Weights of a small GPT-style language model, trained from scratch on English Wikipedia: 7 heads of 32.
MLP neurons of a small language model. Each row is named by its layer, matrix (gate and up: input weights) and neuron, and shows model dimensions 0-223. Each number is 128 + 24 x the weight over its row's rms, rounded and kept within 0 to 255. Numbers have three digits each. A neuron's up and down rows have the sign that makes its largest values positive.
After each neuron's rows, "fires on" lists the tokens most often at its 100 highest values on Wikipedia text that the model never trained on. A number after a token or word is its count.

L4.gate22:061113157131113138104149134101114139135135146140147100104137119127132114149119117107131098094111111154129150102130128139118131137095114135158138104155119163137146133158144144089146109153146130088133166137127172099103126145154114153145116140165119103094122126115093152133078136142138093164088132133159179127111151149134128115193131172220120164129104082122131119134078130138140118128125145137128097127155131164122120113089084140128138157077155133126128149117120162105161103095130112156089137109121134147139132146114094172141108145170058125129135122124124157148130119197146149108103134143133146150155149079157100131109104111132095152146121149145128131146125109088119164095135
L4.up22:114149116112109151066117134136130118123083126114176174104097104111111124157126135168132110113135146092117144122146114159154093102072164117127126104148123157111122168157152111126141135145141143135147121178138147111117157123145109134105091121126192095151143123141174117121089142137121151121111161090127066161129082175127128113140118124142130111100113103145155152139097108132134142125151114138141118109156161156086102133079126142111145119093137089127112123083123140107146113174164161151108114141138142144125094112118115123190108132145104146101167106116146131117090128134133146140127204150081149166119164124134137169098083112118079113140114124142126107119134142111137136130159
fires on: "exp" 14, "ri" 13, " |" 11, " disc" 8, "prop" 8, "pi" 8

L5.gate119:125132137142143149094150143129149151132080168089140135118168126098114120123110101157146104093110113110127084135120115183136115139133109137135137149138099099104172144131147112115093086077126141110096120119110121124161161093141102094137140121169149118116150139130129161138151126155104156143146085097141090113155159176131168116072143119105104138131126107157118119096161194101093130125174146119168122069153091138134146123138159150146103120117155143118118153087104111110135121130144114157115177114134126160171174123134116104117085113121107128125159095116117142167157130101147142092108099137114158109140115118126114132119098127141133075119076110131122100099096130106123169121163
L5.up119:098141137119092093129123150166118151118123160102172108116180130138138117091114125113136169177155140133131082128162078144078136092134126080122101129118113132155121135120098128169153083157127141123147118122143144129113128050093111122168117173104126118108130127127084122092097121153133127146138088091102088130108145153105120171081146111117110126110079133135154104116126113156115127125092093127123129118167121096173127124136111127117117123119142124153086111092086090149120108187125113133110137104163159133112126127128135124153110103137095125134124133108118152130094153119074101150172120083135153123158166114170104114139119142141144093124117144124135145175096135165138151117145
fires on: " Me" 35, "ve" 11, " Win" 10, " me" 9, " syn" 5, " ten" 5

L4.gate44:143148126110132147123155134105142095113098144128117100147130110157135128111107120116111188146156157133103134137101121081130143128085142118129118128149083115131148159167117100117147133146157191095176117117112144094120125135106134145144142134131183107133160135119120134143151135142132138108143121157115166150106101113126149181115143163138115113112118148075091133160113047120088090114143158125102074125140140095132074133101115152138164106127121132121153110099134159130125121122126090184159150150134151113109182097129121132166127134156125127190132114102150154147118083159176145138137128149112139113140127136112125100153140144152131138150120204111161127141159154110101148143150
L4.up44:140142147172178155148170148125127083131117109132136086120178123168142134103125122133102167130130129119114147060086159099118082129155144132122121123122111152168133122148086086109137116143158142146142141125125139122094080134085134114131138101124133110118109126129085119121154108116131149112138153152104145114094092127191139144131137103148095145120133116100133134144142121128128091128109131118118104142154118093149135128113135125127163128122146159129128137131141105100108097104102120152106150146118145147133186118153147131070178168134149075162169127151154161120120138135121144129150145191143132113151064095078140152129129115152084180118124163114125122107154156147159164127173
fires on: "pos" 23, "wa" 17, "bl" 10, "incorporat" 5, "du" 5

L4.gate127:083136161095101170087139171148128165174091083104117145124135105106139143120070141089110105140106138129101121122133129140138103159112089137114141091133121152112134148103122121113129118145136159132077134160116118167095146124104156133061153103151106116149120162124137146126166107110096155152113161124116138172133125141141130121122142155135107171171159090164137179135136109118134102132177155121134127156096144151152118154129104148185105142111161116093134098126130136156113137133138148178128139137082116128110088082079136113118135125166127104154111138110105117118129137144103151157112132110103116108138134106146119153091128129124074141101141108137139143174162086130084162129108
L4.up127:146123127141157110139121148069152166174153147139125106118138144094110144189098126153090122071114129114145146143141115135103126104069106118120159122144158167128118128140178140128143151100147085163142115133149122164119140146176070124131123108097136120136111110100117136153102098114100060154114153116080136120089131106140119142134107100132136140110142165162148137117076125094152154181152128083114115117122137180147131157126130118107157101136137118100122159114096134103150143131177130150150119114098127108178125128125133123120132142091143127112114131160120089116129119117135183103137128146127162106122123124157147169132097118152139084162124166139088104119156160129105142141096
fires on: " \"" 33, " that" 15, "\n" 12, " said" 11, "d" 6, " called" 6

L4.gate217:149157103183115123119186117110154143152102156102120143135134117119122111123162132122095119119140115119139097127140118109066104107130112132107132155159123121138128152125113112130078168097138144120138147123100116115140131123116131134111145152098118100088126083131096178098110155165093127185101132141117107165154110107128120146151129140123088138149127115090152143134138130167115112167139137165109130093123136137135120127138089127079121174149140165104129134135181089153107102159081160136109128155121130128111090123095142125113134092142151091116118160139185152146052121143108138147094103142121102085128130172179143153118100133150125114134101156087168136099148091115148143104132
L4.up217:138135104132107125112169114132126088130083126164120089115157119143102147128111137144134152131165120184124136148107130146110089143110110123134094065154168112125132173137090123141116141112111131113157140172136155136122116151127097144105098153186104120122180136127170090122155110152134083153134108146104142153136140097093101169148152140139127131178098163125166164117125142176158107106120114152141126139115132125104131120114124100109135117103137122081112137105141099141129128128111171170104116152141123088134116157085147125145156135155165082134118133120168108141085154119127076128078133118099101164116098178083152143156144136142148098115142119130129152087132138092115150134089
fires on: " |" 44, "ing" 6, "na" 6, " to" 5, " listing" 4

L4.gate250:113135164096123119140201142149144141108118106120102158126146120191123093052089136129145150145137136095139143134115173140155106128137164141125137106109120112085124148104143098124133144149146136105147156111144138146135136089128136104115152163124159175132112096115115147148113127096093138143179151127147171113110112104124121113159153154136123097143107112133115082165164135097069132133127123117113130101122103119121131084125117143157135146130170082122113106110114142114099140112121135163128145078125142096119145137082090073121156113138112118087125170166118108092181136110123146100148128092152126129095100140165121132096101142119132165102105098160139127099114125106149097093106
L4.up250:156079135121074144146131158174152080130109116113111114136146119117140082118117116108141156162184112119123128078121141136149096103131125137158118103114092139107129121096143151122102135165112129151169156124099118139115094134127099109141135117105136119109185074153145163091117163094111138115169108127117128088123124140131144159118086100133127132142151126149172136123136122137121113126093140121148119082128086135097136152114137142139116133107141089158126141103139178081151155126090142137132136113133102099107105138083130085164121113173105143178165080146096150131128079102152143132142124133132127098086145090169148116166115113083112102111147130121139138079131127090117096145125
fires on: "tic" 30, "in" 27, " The" 14, ":" 9, "\n" 4

L5.gate22:117109142158078111115151141162103171149113089130087134088091119139104173160150127155158123132101123139117135186107131129130138104138163127155143123136135150100134146101119115108099147124115155152160100136135142134116126137101098168105121123138159112133106105184172131165172141146078151136129098152108120115106164097134119123175142155163132149161148128181166137136173142130138148121099140155110092121125090122137138157139171108142137098126139147089157157070130142110129106163125158157112119147129132113136100142096185138110151138100102131172114142116068109139104158137117095104154152101120131131173145120126114123109155105163141135132077119109141117130172105118087138122125
L5.up22:122111143123093125128092158118165195122085155150147075102101106138165130139101132159132133161132139098128161141125128152127151140094124152123116157143053131080109126100112144141112101130117122139119113132143153166139103130129082157133147103130122127132138109126152134153108106137140144071120110146110122087143156137131103104147123124143145122118094155128102111101127131112185096127104141115175130124151100109112124111104098112159138126150110140128151100148116139098086111159113113110130139153132145117100117150124101149114139128137097155155103153096086162110089141115167062125161174118138131101132087173148120121080135121138091156140098128103170147083171163120131124099179
fires on: "tro" 19, "cor" 11, "ir" 10, "r" 10, "ry" 10, "rt" 7

L4.gate142:119129125100088149150126158124091120094143115113149142110143133114129179140160096124113134108132126115134138131147117134121125115123149112092127060115150124133137160102088098119099153120109116079096094120075128147132168113128096091105129155093100144131167156169128098164147135132091090160165157130135134142134129123156138160101122071119150166135168098171171151128112162116108135103118106102128156128094145130103136093148123111103110164159126138111093141148119114127092093131125122168111107112135118124133115116110129078121180131125120119110157138130142150124160140148114157108145112157134142141136158112129171126116128083190171049146152093156136122144146121155095136099155
L4.up142:096105128116137160110135134129144101106173116135157111111154139111143133151136186183102121152190117144161060124138136126184092129115144149129151117128135163107126151162118127178084145138096126124116117136140131152157076128132115096120111163129122136178122115113160100157078104136080122151160155211107118171119116122116172134139111119125146150100117143157135171125097132136126092148101110103105092124107151120122098093096152131101115105161144137144131099119139127119119091132160126139137135154122123132144146120165114106138113128142126161096107132100136131120089110140125154089134106117128154115113133104114169119151154113170158083148156126191106121104123127143115102112129
fires on: " social" 12, "al" 9, "ological" 8, "pal" 8, "val" 8, " of" 7

L4.gate99:163145133118111145153090152112119178115121144129143151082118123144146147107131132105120125131127168125179137147163141146133108103103136162148147129163129093157133131092093127169146100146132139115168128125122146152131095163129099130106139167155105124124148120151103120097138111094096135093119190079156131143086098099102112144103090134123135153148108109171117120103144124065130146123123081146107137104130115103120106139116096135147117131134137126153158139175138117077073126126088113175159142091138123104147101106137114144144095097165129125129103135082175098142150126112119067147152113170157125151096108135121091110164136155107105124116104077115140122113158140128097125106150
L4.up99:101138155151100106125146095079144117169136106106122110152120104128155143142142122130125109129127127139103154104120133128122102151093093129112099091163079130149156122136116113132150119107113093098140132107135126118126101105122053142124127121111120131117119113112078131089111135115085137102075127146139109134143131109209133165164078110130130127096149135153068121098124102128130125150138164120118095148136065148124125138124134101136134128109160104158123080156120135122159106098127132143076154118128133144121134109127144161125148142136137130146146191136118129155088132121129144086155129117088114134123110052115152142173117138089127101142164136149162109126092171142081104163106
fires on: " G" 27, "ib" 8, " South" 8, "m" 6, "am" 5, "ok" 5

L6.gate84:163141111128140161119141162153132139130146105165085177177100116090211109154141139129134151119093135089115129154125123126139142101125138100109142109150161121092131115110158065127140158113123133101157119183141143151130161134126114133091118132096095174141154135110100138153116096125101166116118156092099078123132117136149159076127108106127123150093106131101133113138135138100164117130095119096114122143100126122058114114145148157187105105120127084154155155142104143108114113096141127111083104132092137108127142144103110144122151141128152097135135105126071130105120152125133123139125111148139122156139104115127081151128111113126148153109159127111125139146074086111122134151175
L6.up84:079111072087114119137110112132118124110159112167139097123151109132152104153147070147138132154135101103087130142161117115170156116123133116154110129145108120109114113130174100119138117140159169095136130100146140112131141156125126130118185142122147123155123136207083168106147134101091105147155101106174134121135132109105148106138145115133154141169195165085126139131175129148130129084131111109124103142108124113143135111114156128084132197135169123114137133133136147104104114133124117127130134105108095089138123094115128169076136135103092091162153089105157155088126142125123109123180129134099133127141160115142131128116091146097121169128093114159107144148118128097121124118125
fires on: ":" 36, "ic" 14, " made" 8, "tic" 8, "s" 8, " /" 5

L6.gate22:136136181108087139125113139123130175112146177096162117148130126124145122148118115148145135147116089103135157125104108125124139135127126115145127139127178120108122149139119127124111138113172069110124159143124125118147112137098129149138123140134135145123138150091157096147145114164143162142126122159170153134141108140115136113070101127165112113085154124123090091119124112147121105119118123096146132094089073123100114117088132144104153132119106108112082152104145143116145112119125085171128110106126130144099159157115085171127136192142098144107145137128136094128133140072144169140203110119145179172147139109097127087116165128131179088135168127098123120132127158183094144145132
L6.up22:152116110177156060186125133112141099146157131101140132126128080085111094151164119155146139155105105158161135132110146154072157122165132136106137124136161150124142157136144104159137155119117119105098128149124142124132121130129143103123116102104119090121139102128116143115070141142102134152131115124131123155158107142125091102089169136101148106137139140091135135144117124142066120097159099127113113132126098142120111175094122122151157110152193174130110129146106122183147116113123143109155152152116111098134127172139115119158142115139115094176176077147120149140120120090146176113121152130112145151145139157123114157097146156095137132128137182136096129134173155168126139098123
fires on: " later" 18, " until" 11, " before" 10, "ly" 10, " pro" 9, " often" 6

L4.gate231:123100137138109118100129139100130104142120149106118162144117116101154073136107148123102116141125109151105127089134163134097132135093125140109192095129094108161107171093130138136146110118163158109135110153142175107134141128149097183166098105094101137120161154121123112096122128127104132159106137121128129140128143124144132141131140173113117167107163130141089123131074116149088114115064159079168075127135128176127123136084108067129136144117139139113141160133116118085122143112134111091130140091139131115164149113125141143136122113115124128134143146111091123139176134157124087135155103119125131175147138170107081186157124110105136119158123123116111132106119174158178089142130
L4.up231:082109159187132145072110110137135139098136157105113140132114113121140119115144123159080135156143145135161123142147166097186106149168139125118157118161138109138141126154123096164163066049125166146136114129152136122174158136098104137192146148110119112122099148091137122162124128137100174175174154122106107128135122140101111103123095151129176131108141168145108130184113145086080133123080129125109110134109097145140151123138120146162146142115161170171104127097117139117104114136087119122147152126116132090086142131154149115160112155108099166136100136132116131126142118107115105144127110120150096166134140111147153138111156120130129144149113130133136118141138115129091121133150
fires on: "ol" 56, "el" 13, " Ol" 5, " Wool" 4, " Hal" 4

L5.gate303:137099134117116168149092156110146102125132106162129151116110095129109130108130151080126101176138109135160121141152129143194130168127167085147131123120131073141150151104154154115130158121115156141123103132125120161106113073098095164110162148101101112109101131099152141121188132133112108106137144132150105105147179152148125086110117130107133127094133127160118142132137150144158139140147110125152117169075138052125145123134121139157111138128163140108147117125090119119152089149167129139097151120083073143150136142142127118107114127096120158137088112089170107142135148093108115129125162098146103127103110087109126125108153158146136138109144102113105100091165128162123108079114
L5.up303:102166148113165127139129109140135087125111135198118181080143121119120140139080121136119114091122113124119074093109129199120095146125131133172129074127106079082175127182150117112109148108092139120142162147133112157132139129133124091118143131167148097145095124131112135138167126158142120102128110164135079103118152185133157108140128099116142147123145134131115132115142139123116121143133094149126115149097136133112131145121117141116092079150106116109137121112126122159117131137165150121129114141137173120150099109093137158153115149084150146111122131090130127106113141127142147120127100092111124109121105138104070116130134127122155148072100140128133102167124087090124206149115
fires on: " =" 21, " of" 10, "$" 10, " name" 9, "com" 8, " magazine" 5

L5.gate274:102084130157114167097135088123116131147147123139119113120123121123124089162143157111130151122121143121150101113135133115145108108129164163112122098147114142164128095067128137187133139098157166127142132115138119102134141092142128120115126121129141110119121152146162098158114108099167156159168100098151120097157114125118149151136143153138087146180133148117098162082131156144101176112113141112112092123118154130141133130157130112132086129133126139133139149127136133111171123113140123111122108070111196119080094077099151122149092121085117131201119156116112127121196114127119137125129152129114106133079136149134146156157078076109142108142127142149128131102126130084142095090149
L5.up274:128136116130145135156164161140166123128124157110072085137140098108063152087160159101115102155152117101103101135128098141149141151152114177113121134126151092162111108137098176157108090128135110067171133113131135138144083130117161129121058135110125127141119163111119115133128135146132138139135101114102144137124162108147140154094161127137100115145159129088071149130151118133094117146125135124168128146125115095102134132128102133161144161155120104140151125183104141189099165169157144164114106144111118119161101136133125118126105119107094147144129121152157116126133110129141118114158142104114160153079149130161086123155150138135140097127105152095154138140169102113161141091099
fires on: "op" 35, " Ca" 15, " Pop" 7, " There" 7, "." 4

L5.gate104:159127128155137111128158132127135155124107089117135130127105134131073137166115170140134110126111112119097131123120145121099086153127123119183128115128092155125101133111126085128138135090114112151123119127146119152090158128111129124115118131097099113150101130105146151123129169131088122111100088139107097121155190106103159128135159074133106117175157160093113165104099142119120148122089074118136099116135129113092077140125186105121109096142163091144131103136116199149145142150145145123115129141169158133135107128109114133153068163112150162172075129129161094086152098138149144114140125148111113141186122121110124130138121086103095141127126092113113139105107145143140099116099
L5.up104:130103158103152122085102148149153086123096093119135153113136140154080133160130122133128095148108103073108087116139127130146060129159123172158136145138146147096104136135109117141105114126125097132108138126109115105162123126143083132158125151133102147088134129121133126095105134140118120129104164126140129140120089155155138168133132094151129095088142134132135137121103140139166098158123164137067089155081136126111107123103126125148132135148156120115087086128121159103122094091096129155109136156114079113140078073135133134139111113123114110124152138156136113119181163149109120142169121138193151192160116090105149119131133138135125149155129103148134109125078133079106108101135
fires on: "'" 94, "(" 4

L4.gate34:130152137111120087160154144127118126144123119120077103139116166138143116131089095133135137082123137129072175159104124142101129166128167131138092159127126121145106118145137151065123087144119117116109145156103142135137136137124092154128111131121163126121152110155094132097142119176147130151142146144065152090123089146114139100123139104123149126144128145134169147131136136094121145149130090123105143118153129215139127162141126135129193151144089072134121108149099115097117109097141107124130120083109134167143138143078124106151120147155131177134181112163138114144095116132148124138145105096095138173147114116100117164166091151124135105133118126096148128108148108163112161163127
L4.up34:141115138140147086142144102150115156087166135125149177114082137148117118114127102089155123119090114177107094115092103118137102151115133109138153137143149134132098096095117180119132100152125107155124108142130151142132121160130155113129150127098101103110137111147111090141163145169130145112189072134109108148084149107100116139126118108168121127128135124111150121178160139156128113113140114145140118114139135159125089070120120133163103158154118112151120148128125124139137137081133127089085150152158109117083157086158171169133126112118144099135126124095102126108133131115124101135088123116129190132112098140107087164111163140079168139162110155105137148133082095133083142111131
fires on: "\n" 98

L4.gate194:104136102107129128151115111095155118133120102116163128081139096121100134109084145107081146139090125129130144129157134098137103136125175150162163119156123151097122134145113147140153173114112163135175116098096137147150121087124097151126148156099145164121109136125111143157080139156119134107106084165134127118151134131145109130148108165129092151109137117136133134117114119178115116060110079132129119159112108101122111095134141109125110127129112172137132083163094090141150089118088146146169160168125099157082124138142086138116110120135145135121130183095144119140155094136116097102133150139137096106143149115108104125123133113082114102138128071142082146087119125191138109150113
L4.up194:126073133128111110157149127114135106139090116099166094119129127131075107131092114107126118152132090099103144121173092097109133095136113165128137141089105149138130156140153056129116125088126142089141125104113105161123099122119079133137135151106139134152118111147104143159078131163137119068147123110131077188143130158120112123130101126105105107077145148149138134179131117147095131127106124152128119104133078145125108133164117086104130104170160107130116136122138115127139130108137133128154134156158110135112168138105118130109115121177110113124113123143120081134135115154107146148181118171105152099157115177117110152136165132087085114117122102157170164113122131089152146113151
fires on: "\n" 47, " inter" 11, " government" 6, "cor" 5, " Tele" 4

L5.gate27:132153108155116162124103118119120131094135147128109107118138117149124137151104123151123141128163129134087177092148178106131214095127134136122118122101113147158153167115158126122103127141148120121133113157133117102116157144105102151137137127141157104138118153090062157161143106110101119118133126154100155105137160151119124116099154134141133099065123117099107161134116152175149097122137106090146101134085121149089189140124117152107121138096130090136100109103093140188114142117153114102123138089110120104132131183158074129129104129166135120098158116146140114118126125103103136145112148099124111150155125163118099120112121123059156082101151125162135112121118127111143144150175
L5.up27:063125097123102135114116065154164158097145137160102150148102122117134174135148144147118101122094151113170159123120148145102157086105143119155137120122155168180105097103110119091151152093115129143131138109069154116111121140157116129104132133131143152118173178189156114090144176085127158147121147119153098092113146089101144117124115099120118154137134148101138142137106088142138137112083081105120132118157168134167147129116149135107144100109095125161114119142123105101148124135160157160107117149115114140148147165165137096149156176128121124142099099099106125135171103100139127088071109152143121124139151141146124137143107134130113138137112109087122118099130111121141118109133
fires on: "avi" 21, "chi" 19, "vi" 10, "pi" 8, "ji" 5